{
  "hidden_act": "swiglu",
  "norm": "rmsnorm",
  "norm_eps": 1e-05,
  "positions": "rope",
  "rope_theta": 10000.0,
  "attn_scale": 0.177,
  "bias": "none",
  "init_std_up": 0.0321,
  "lr_mult_o": 1.5,
  "max_grad_norm": 2.0,
  "decay_fraction": 0.74,
  "doc_mask": true
}
MLP neurons of a small language model. Each row is named by its layer, matrix (down: output weights) and neuron, and shows model dimensions 0-159. Each number is 128 + 32 x the weight over its row's rms, rounded and kept within 0 to 255. Numbers have three digits each. A neuron's up and down rows have the sign that makes its largest values positive.
A block is one neuron, or neurons of one layer that tend to fire together. After each block is what it responds to, as a language model described it from the Wikipedia text at the highest values.

L14.down136:124135168145152144166123127176128155119122117123124166160157098161104052133067099155090149125152118121093152138118091164135128112140102108154105119151144080129115119110089139088129206163090085133106162142114166136093134095150108189138200109081082117107114207138121160109095162209162137157121145080177036161099085077101157210149109134094084120110133167115100135081101114116199105125123095127115124131089120121139117119164100191039112148095174108128158159141167124095121090105133145
L14.down176:086154127129133148097122153164122160130163101127147111122088100112096133174154095073085148183098104112142151062118103159095213123140108101134104108150159142155167161107136130197167129198187106124121131137160118155077188158118148099127097147129191148079132136052155094149133143100143163101096195116137141129105157120092109097120118159168107104035142200139124164151146087092158096134153130124096116097094133127119119131080146094180110093131089128102092136161121084207142149153130176
L14.down242:173130123092138094076185155113148111099108049050094137159209092119121166114155143160129117163123113098100137126059156123154110104163108118155166113131122147085103144157115101194154171165147141144107115080120166138107145136117131103131190048203103074172175135171078125122105141171166146125124147159158105123143162157119102144155192110092080111104106143140140122184109087091146102124140092177095047141172200120107130105116099121076139065139072106116159125075096130128099173136117139
L14.down329:120128157137081133173116121159138123151062139112127081113154213123181107153067153117106132092080108089053106086167078115148218093171095187118134127162174107126101150189145068164158183180091107152119129110107203125133138130117123142171112163097122107089194180103142132103092137097127143150164122120146146155160104066161143127113119132142129098103139109117147115150137179123079120083151120143086083142095123123116102139101095121120103115199070172102134140145147133132113151153023097
L14.down334:133100182151147139116108136124140121126107132128132123134107136191175071170117122103166179168101115132146105174159092108086110090113082159106046126141151173173127133143169099116145142116114094146189152057125123179144108133088103107148102161114110115085126184120082104115122186101162109162104138124206133132151180090112106110187118119052148108184129106110139087169129142132147162152117141197091159158198104148112121168124104173098099158135163212121156108155181076101139102148128142
L14.down606:131140153124161157085123134136149088111186111127093114128132157130182170081163098127155141125131113127109109099104103141125025179090163191085105148114137136178111170116106114114035112136092049114174130148104102110143156133155107137098143110138124102130116135128197138194141076169169140098100129186154145118138071119187200140083131172197140121200164113091202147072162071104115109140127112054105147104126157152095091078115133109130138139037045123103078104115115087151111158103112120
L14.down610:133096090123127162113155161115121144112134142097114054064145081120064161176178152157152159105140151125112158141085124166200152071145144135109126113092121133116148075091164150166136184138177148134123093079170170118169086144187104121150161142137132150144118153102092133163043148168143125086139116118108140093080126206154093198111234179132169153134161080136127049107129174078115131143156137100090077167169075069207140134099103130136088079113171130115120114167243126119110177082121176
L14.down817:104089098117188158062136139166146057130135098130115121190118143108057093079160150135076075102109134155133159045092113114120093186111057080125103074155135091137163120119050179173202107182079141181108140143140102077177123162173148153117157133086135160098171072089103076114139100183164084141128102167073120109173151130123125092164105146095175150122184125141099128100122148164114126100154118134113139177074142130127121097106073153128096139166095123093147147127147166084110131083088108
Description: Score separator dashes

L14.down34:117108109163075117107194136171173157167153102111150101126132113056069173131191142169174120108158131138186182107136131161087109104131105137128080043161130174162107141150152149117167162177120113120108141107111077101096121147156161169099083192108119129082092139130145123093140141187091120133166115100163138128160214102082087122110142150120150150107155132126194192131118106127118175137145110113166118117101104151091131086140106086120141127130110122160173109183108129075049193176100116
L14.down78:142116091105147154055077117101105128150128158124068163097140090069142133116115131102139123144155077137075164140119098125082025139113095125158106088170142150165139077107113171116145095103128155122135169106091077099120084150117230125135141172146135102128162148136121099134164136137131066152139180049135122111135135157115143107174139133098061078137130207176108171163156129179133160119098082125121119153143165179094134138124147160113133080195136151089139148183123095132141104125104184
L14.down89:054183090146139089149112108168144160118137064126144107108127092074109109080144109135154122052077140175123166080119157180122108115166135123125150148114137093115085178128127079196141112107157152122085136124117136107159173135121087050128097121110142181192086119123118174125138181165164177169103129088165162157134138111120140103154098093117177149195151145100179142110098117100135179070105161131093119122089088135171115060072140117152161125125142102126141152080147164134139126152063153
L14.down169:152100058158079093146144117121096138127145117103117153094118120111086148088139099155099133162095174109098084154071103119179144125121146062105154090131130064094142069079125086173182107127118152139065121128118074154170136106104180106124139122135144060178148127111136124111122146137152096135162140153140136117031141125124095138080149120080115161141103207112102156170153114109095115128135127063150115158060142061113144078126078145134148131155121145176087114113090128189171148158152164
L14.down181:158141104126097176164092155123157075152092074114137094131103158115104072073147123120110151125136125154129103101153129166166052131131178109089141136157106145091087110112096165054140133138062116147082101167176117082151093168138144113166062103104078120130157138139044185104136141165137139126160167130067110159104152154121157161152144178111128135178120126083157133086110151105117139144145092151112130078121202111091093178181097046068136145114084142071114101123147099151134196184064137
L14.down208:087108089067133127133106070116124153149146127078139116135099160119147114121165106165131141086183125172146156107130127110128085135178101132081106167118116092129152106169136154121091168127154129214150120099154045118185162138159150114164135143155070132079109115104137150133141122119111085213194192171136071111092131072142151148172127128067130089114108113134148096128107178203121149081119137184161129130104094095124110119105096155109149082104157129176090134133114159115115221173096133
L14.down422:123079066119136105135122153138191160161112186106080135178125108107092183070124137109104140135142146098143160106112118140104091069165089079097154109106160086143140107157153123110092094129115122089176108159146183130092171153093101087144110074139122134131193129108126131084136130043140159196140125109122125076109146199134091146099140081101064131101123143071142119129131154173170155139085149077105093131156108114092095162136104086103133122134173114181118161108114151120141125118100183
L14.down752:105100125110133122077147149070098120104113103062085135119143227120144203151090129119083151161164161122091141127145176151151163151081116057160125110183106110119174116118078191071091112163097116083148143092174107078197153112149106045132152152166074133117100116143124096143108190184147099139106152138119107180070144102127152127088118072107142133170101143123154130084150133138124108119095126109174138129182114152158107115143133160085077079104138102100113151146148136153171112117100143
Description: Predicate verb onsets

L14.down61:150084144109146148109139133101122115158145143103113079148130104099149099094106139147125151107132123099120167128185097129077005114094153123169157116099128128132143172107099144168088146128108162102104086070153145085166100133126139168186133118111141199146118118118130173135157142129073128113076105073148103154130163114147118090138141098153136148102109094152153124058126116051091129153137080100180121147131065111113137171134140107164108133128193134121100142075143152188139100122112164
L14.down92:096193124128145089131117109191184145068128075097100102157073155185145130133083071135123152171138110065130116134122131147067196065201167185121119108151159069135143134126172152091134118121129127124075167099136160126119146088151144113155116136107140150134159137161125142144145086137177101055068146179084162031132192156154119088109127177104094119102123095170162152134166092208102163117086131179100117123144179118095074169131141145173138125107132095130069070144081039124103186130135168
L14.down209:112090121154084071156082100174175074125109108110066122138106132149196094210121145139150098169104205104114116108048171075125152124109072111098110169128161100126086114110139141135150174156152191184118134104147146181119096139171106156081172129119112151104170114124143123115165165148139101145175113164176147182169168141153160039046111118128110075105131139154093151067182182150133094079169133076134130139087150109147201111139129095135113146129109174076060119080084130120125182161109129
L14.down212:148095104118120095091102089116143142148145112116132174114086086132135115102108150123135158106148142096164127134133107137102209138094152145173147099135131132161115159102164163173105129094173152139154206087142110118080141159110149097067138130106102095122168129129151123061104102136162131132142140188099114187090114146099104156143142127115155152124154107172098111146112155176132152073156109133199070177119119151131095075105169174141111144122115080150025175092172173138155123119078106
L14.down376:117169152118126125140106103179107180168112072117151119160137120121181109173176061082079185113113164132131063128127155150117121150139136153076151096144211159122098143129137187095100133096155065087113146143117152063085134112140138175146168082127129170184130152131119176133126127122109118168130111085166152142187151157135112077119141144128151163141179132123133126158148119078100121153151106133164177140125059138138158148121168145137125088146163129151163149074133123096120206161063146
L14.down420:125157114167123159143083166136150127138066100082103100116105151088089096127172068163072109135055136096197165187101096134117170092136095099136084159172166081141106139115129096205173156149129160155089135144148178158159117111144097164103079142122103120169119131151107125106096143188128049127155099150107139079166153115146090143121147157125071120149099071131127172147161153089189075178126136128119148111152141146154090032169130100143111167101136079130145146134136132109172191127101147
L14.down648:147153127132087106084102128133123127069130130162142130140158157136125146075156082151171091168098075158154118203154180136160218104100135140109147070093141097123153047089169148100124088125165112122117130085094108160069170086080149167160185136100118206136138096094127088121148154122142121174094138128148114115071197186162076173108164136174136075110103166141143069093133096164136121121069125173130149118101143146123077125165145130142154083105137156104121124076089075149093220141092141
L14.down790:100131122076182102091117084148101126119107141183098148150188122167103097185093143141138112085113097129133090132150103133128255106115154155092117094168072095078156106142106158158126127118139141118183113165139098181103124135191147121206130132074138129116098194112123148114146176136130148137110118155157145075151158145090111084150135107102112172173118156103112160096147131111125171166153142155127121093140163129135162111138130105143148122114173130059139103100107165120160122104113158
Description: Superlative and degree words

L5.down95:131146099116098092124115147132123132134150205104105118101088146152129120142126133098100113148145135108130181168143148117114124128113106137077082099144100102175173171114193138173111040119170100137143107165123128171043132094177137147153101142112105147129190106128090073136191125067144120120166149112171141065070136163157126089083151060105152144130142140123135153150145084150089074123094155158183119129152115115165087109106189117082112115127131127144132121112129134143097126119145071
L5.down170:129109092103129111139053191133139163188150110212092190119138085159177101060105163133160116133102066060103162129162221111192180165141173122107167137104188112122114117130144124148076099122125197096115127117139079148181085095066166173098147076147165125090132048123083140122147146167153086086158156182127120075100147080100104124093166112079093088112107147114157113109146144133138112076167156115130132189139147218076155115166133140127106117140144153184112167090148159159135156173139095
L5.down199:157127177131080103102108152119114164122144155120111155187151173141092148084190128101150040128137147129145081148172114102121253172162092137204167168140139120128079112145124074129172106147130170140160082158125131184161098099105137130046067099136062156149105121087140208225145107108151093135120105130088163160140117087186100074117199128150133181123120121135171152102118073130100101148098078153125114146170135157139143143122114172145103131104164145220163171158109114084136152151202079
L5.down214:140032114113116105107141112060108145154132124104125120117156128125136089156181157098149146076119122096155153117106133090099152193182072148141183090153126111150146104107078165120122124131102073227108155101113137132133082063110114129144111072084112145128137068138127135141133096121149098138129105151077117146114135142115129099102146135155130171160174122088136140140166101127056187126127197115138114102101138105078078135200119109105086134149155113159154113138189139131074169121057100
L5.down333:098205107088103122130117138132154186137131152146110092123076089161107107118140114120124109079190129100159074163109095195149068119152080109121070135098175100166156161120171162124093097096097135101078143178136129129090157135171088087133136131166186098105135142147094124173061136076142103143151152108186136112161103159138145151113141112128125189113134148122061097066106109138156121133101141150150082157143125129110130143124111154125118061170113110098087149074179104091129090130171140
L5.down405:138155126120139130166129152129128077076158067149178094092172116103104146078171137043087135166120119147167054120095112078169134123135146139112143150139088154142160132170113072104117123113164135132127099114119171139135098128104111154150113123133123189178109161130146122113129118160129144122066174116106082129161131169121138107183179135108141131153132181147126124103104052078117197091164136144159212094175135147144145113128140168115103054085095132172166155098151127156185149186145123
L5.down619:152075140156166111220169105027104133130080100152169027135166127118209086132128157201166161113148138141088133088134185137222183166127160114137078106114082121119110185071117147095147130118165138099137135136157096126164143208110072152136151125105161159107091083099120183129129157067169132109119135087102130158132138129132056123150152108112098104154062116134119147095106093157093126099127156083108113127149102131140157126119116141068115129138087153139141158112156111122154061184142133
L5.down674:144162161117164102144099114153147103113090120141134124141113098068138096133105089097160108183124161174076123129126145129085182118182157170102122115149128077103140131138136044154104094152144121110180110099081103099127088109133124135125152175110096204111110113074107134120100078134187143119144106149183144122204131107172075096105156113188136063162131106143103104087111117073175112153043118173088139118149124105147155132124134075165086094141180100147145158126125103061135142097106111
Description: Superlative/ordinal modifiers

L5.down175:150184146192135096150127228079130136097119164089175135104128190144135128195149116061231133136157095185110226113094142118111176061078155146118158129159112180166121091169122109135134143143143121107141121146100079138159151114188160138109099090149138177157120129112097084096131120126087107111162110102138085175125123138197119144144155138111173098140124112087099038128121088149133151079132114080111121134046153098172181171119114178139063109078178122090164157133108111109147084121105169
L5.down186:124151144109120117149114053067109142159140116099167198116088175114160130141130152107099098117123131143141133190135138099100078129143195081139140109102126069125144141150100107115108098131096134147080167168145114058191134166150218144088104143065162135157104084121171101127166134155159145144097116112181054140105082137129147184138177102111156133099138138098092151171102150120146120136096094169142206111100149129116058111075166135135092142108180105162126119126142138081120143117141149
L5.down252:159101116135065116138135137130142154083130148139143130131140147081197137097109152159172134097151117114116139171150113146100203140107162096152122183096100118168120102143161169108110108119105105123137142124123102090142090124077152178150163159123133129084111170092103152118156167181160107110091120130122076171118147113146106168218135077109082091120089087108054172109162155118115106161121124103150106152104130116109185173101205128128172114110129104090145080148119119128133142160142142
L5.down307:169099104100119119082130106077147135152153125057112124201167177182120186099102131088133100145104162082092130116090106106171086076096153174099088112060133081160060114128102120148115155097113034157133108177151143069066135097132163110117134168124126171133066123148104138143121151108143150179127167113088167089084106139104117132143092106117098147141159104139117173191093160078132161094149112130128118174134130109114171106179147151149155150112091109079150199128136133156116191154108116
L5.down481:129101127115101127106138110184159115095100089146127126035140075074148183160136183159145111159133083175135126091180148125070209102089130136098154175137133151178141123106101149129105059087080084097111121112099131132090124123138136155147119150133137156128142124206123135071111130176156127136139119170110096182111124122093096108115146123164117126095095139116139151087147131139085113141044149126103091109194099147081150103116083142097153172192127192147111123152132057084136160087152193
L5.down532:150101193088113119075093139111193148080084118143172079111158072125174145128141115149152158162147121112090170122096120112110189086147134094075156150106184085149142115128144083149125082076092116172125121110168109082114057108115152113138163087148132114130133179117125175153151167089129122148094179094166084153082150101101135129128078080093107073116077148106164181147147141113142109160183118176137154126097173099102119126156142064090126074129105134118118091105111119138087118144123139
L5.down672:163102143089145094152173175130124132144120087083166125156110080111042088196116081129117119127138135081178150128165116179116204135112150115144146185124146119176124142151167128154125123076155078136122080168175107123065149155135132109104161102127159178136148060127168158222127133055116196111154169136177091128153137099148038168161083162151164122092123099143138163140139078121109112096127134127099117116074157153177096089125157163119130099099120126123092158182161111130164133130122125
L5.down678:110172131128100111141172098125105115098139109075119156148153089136082147088095092072154201210157196168076145127164148173178198100062138105109226135079077153130147131129193148103114139071058160134162177135166092104132107143111144166155171123074143177098118126065108147114196157104158114123102140160155139157104167080130123158144115136074139088111142123084063138106097118118129110101132153100116150119128135136115192177057188162095102127107142122153177118102159106092142151165108188
Description: Hyphen/dash after numbers

L14.down6:119092160112157160170161101117083087106145183143158133188214134116117110089195143150136161124146146112182078106127142152105062136100134132150079119093098118122173145136157126128104062122172108167111102114158144148148100112137107070124114146139111156137135145095071141165114155150107051138172149097160156130056175163182193165099122158110154181093088108145140123098153083178094136146094074124146122119151121122053088146071099129131140153207138072095101118096129125128206165092096137
L14.down86:186131181106114152155130137154078096130133113107096099122106099126163149085127195125099180179123103122135130138138117109128111143120160168055171140160093132119110160193092168068058196089152131118103145097107118140116149116108176126103135144140084115133147191132133139138171057116118114120177098109115092172197130144202166198144096134132105101143153163078140134124106111155155151133102129149109119118121131113155030169159103116131080080122069142133062085117153212137125146139130065
L14.down301:075109119156147067157173116225144164112049083160096112081107080179086055119133150128110142106107120161162109108120177155111174131131120086180064207172118152108117107140120125084135156171109158111051125167169155114135134085104135156162175158161051161140130119122119189136156091126090145160137099137165222103111160119119132070130138144175118179169101132077095169107094110132096128104111067136101126107085192117131086088152171105138164162179152131099102132090111133125079133128115111
L14.down559:032110152099157116129147106105062157166183144148159096124116106141150145127159173116078139129151123176153103149120158087145163116167079161152173130171126062188147163130152117125101125135168159112087125172118172141133129126107112111141104150124132156119151121119129106149139093121145117158120068129153133107123118098128159148120115163199111163197123126183157116146136079072089171149094163136149089158139070144126153106180199115114125111130122130130106117140206108175191106097109151
L14.down629:096131152112110189079159141061183192083101121075145170128131044103124076171155142127147121115110145141111135100106110165125162108164126169118157101128136173087145153155138201116158102099125119084119128101114149135121169131176153090126116160151152115144042141165187198127157111117170167157133116104108093113109094122113112092100115106158129153125107135092070154084094076114100137152143154111161062146100097165167118117111105188146128137163127194089132097153048119144124136130171177
L14.down676:167169100129089144212111168114142123086163144126180121199146132202110104116202115117193144094143149074245150103103160126157084095120112179103112111064114157106076122142097138099164094087131155123105171163116153085091170091164116134149091075097172141191149085138104126151154165160104131119108146147154141098127105111108148112126109113153097139133150123156105065150135104151154127098078170096090071125163112128118099132162161103172142139132129144092240103109114088141159136140128093
L14.down713:060131121075076111087107057100126172107141101191041118119085044170210172097168073120104129152145125135120052115121061146130070111127093087133085071144127185164152134113140153096160110126119147091151166122165112146120084168140134137118101132096127090112117094159137153155082094130180166137178190111137143200183150107147108094103097133132160166103047108110110125110084078121117127111153126105148197131102098075183123128095053181117175152103146159126134137103129130135166139134118102
L14.down819:086107135139118107089157135134106161106070135128069130159132140065161090115128093147131110150179178168125107118088133116156237090159129136159108121129094113089152151130094159187094099148182125094145107159190114119104074125096132155144054096116062138056148163121177164148139107108084095154132092190119162114083111132148110156111152150111136150106112077159127152166088140155089069140110080134150124153103141085097081144093145092132136158095076092171195094088096107139153117137166106
Description: Decimal points in stats tables

L7.down36:123175112127132135113099141159133124122122156087115115139121149093178145111147155097119159203147131105107180089181175126143030117115110114131156105121145112177222153089160100170153178128180120147135144106147083140147115111107163130210134163066064129141126147140087157168098127132105176118088127109174106165150115099164143133107131101189138169084159095169068144086119085118121142096118129080147106153102150166138138154081097149102107131151099177094127117122156150153157122136073087
Description: Word-start fragments, superlative most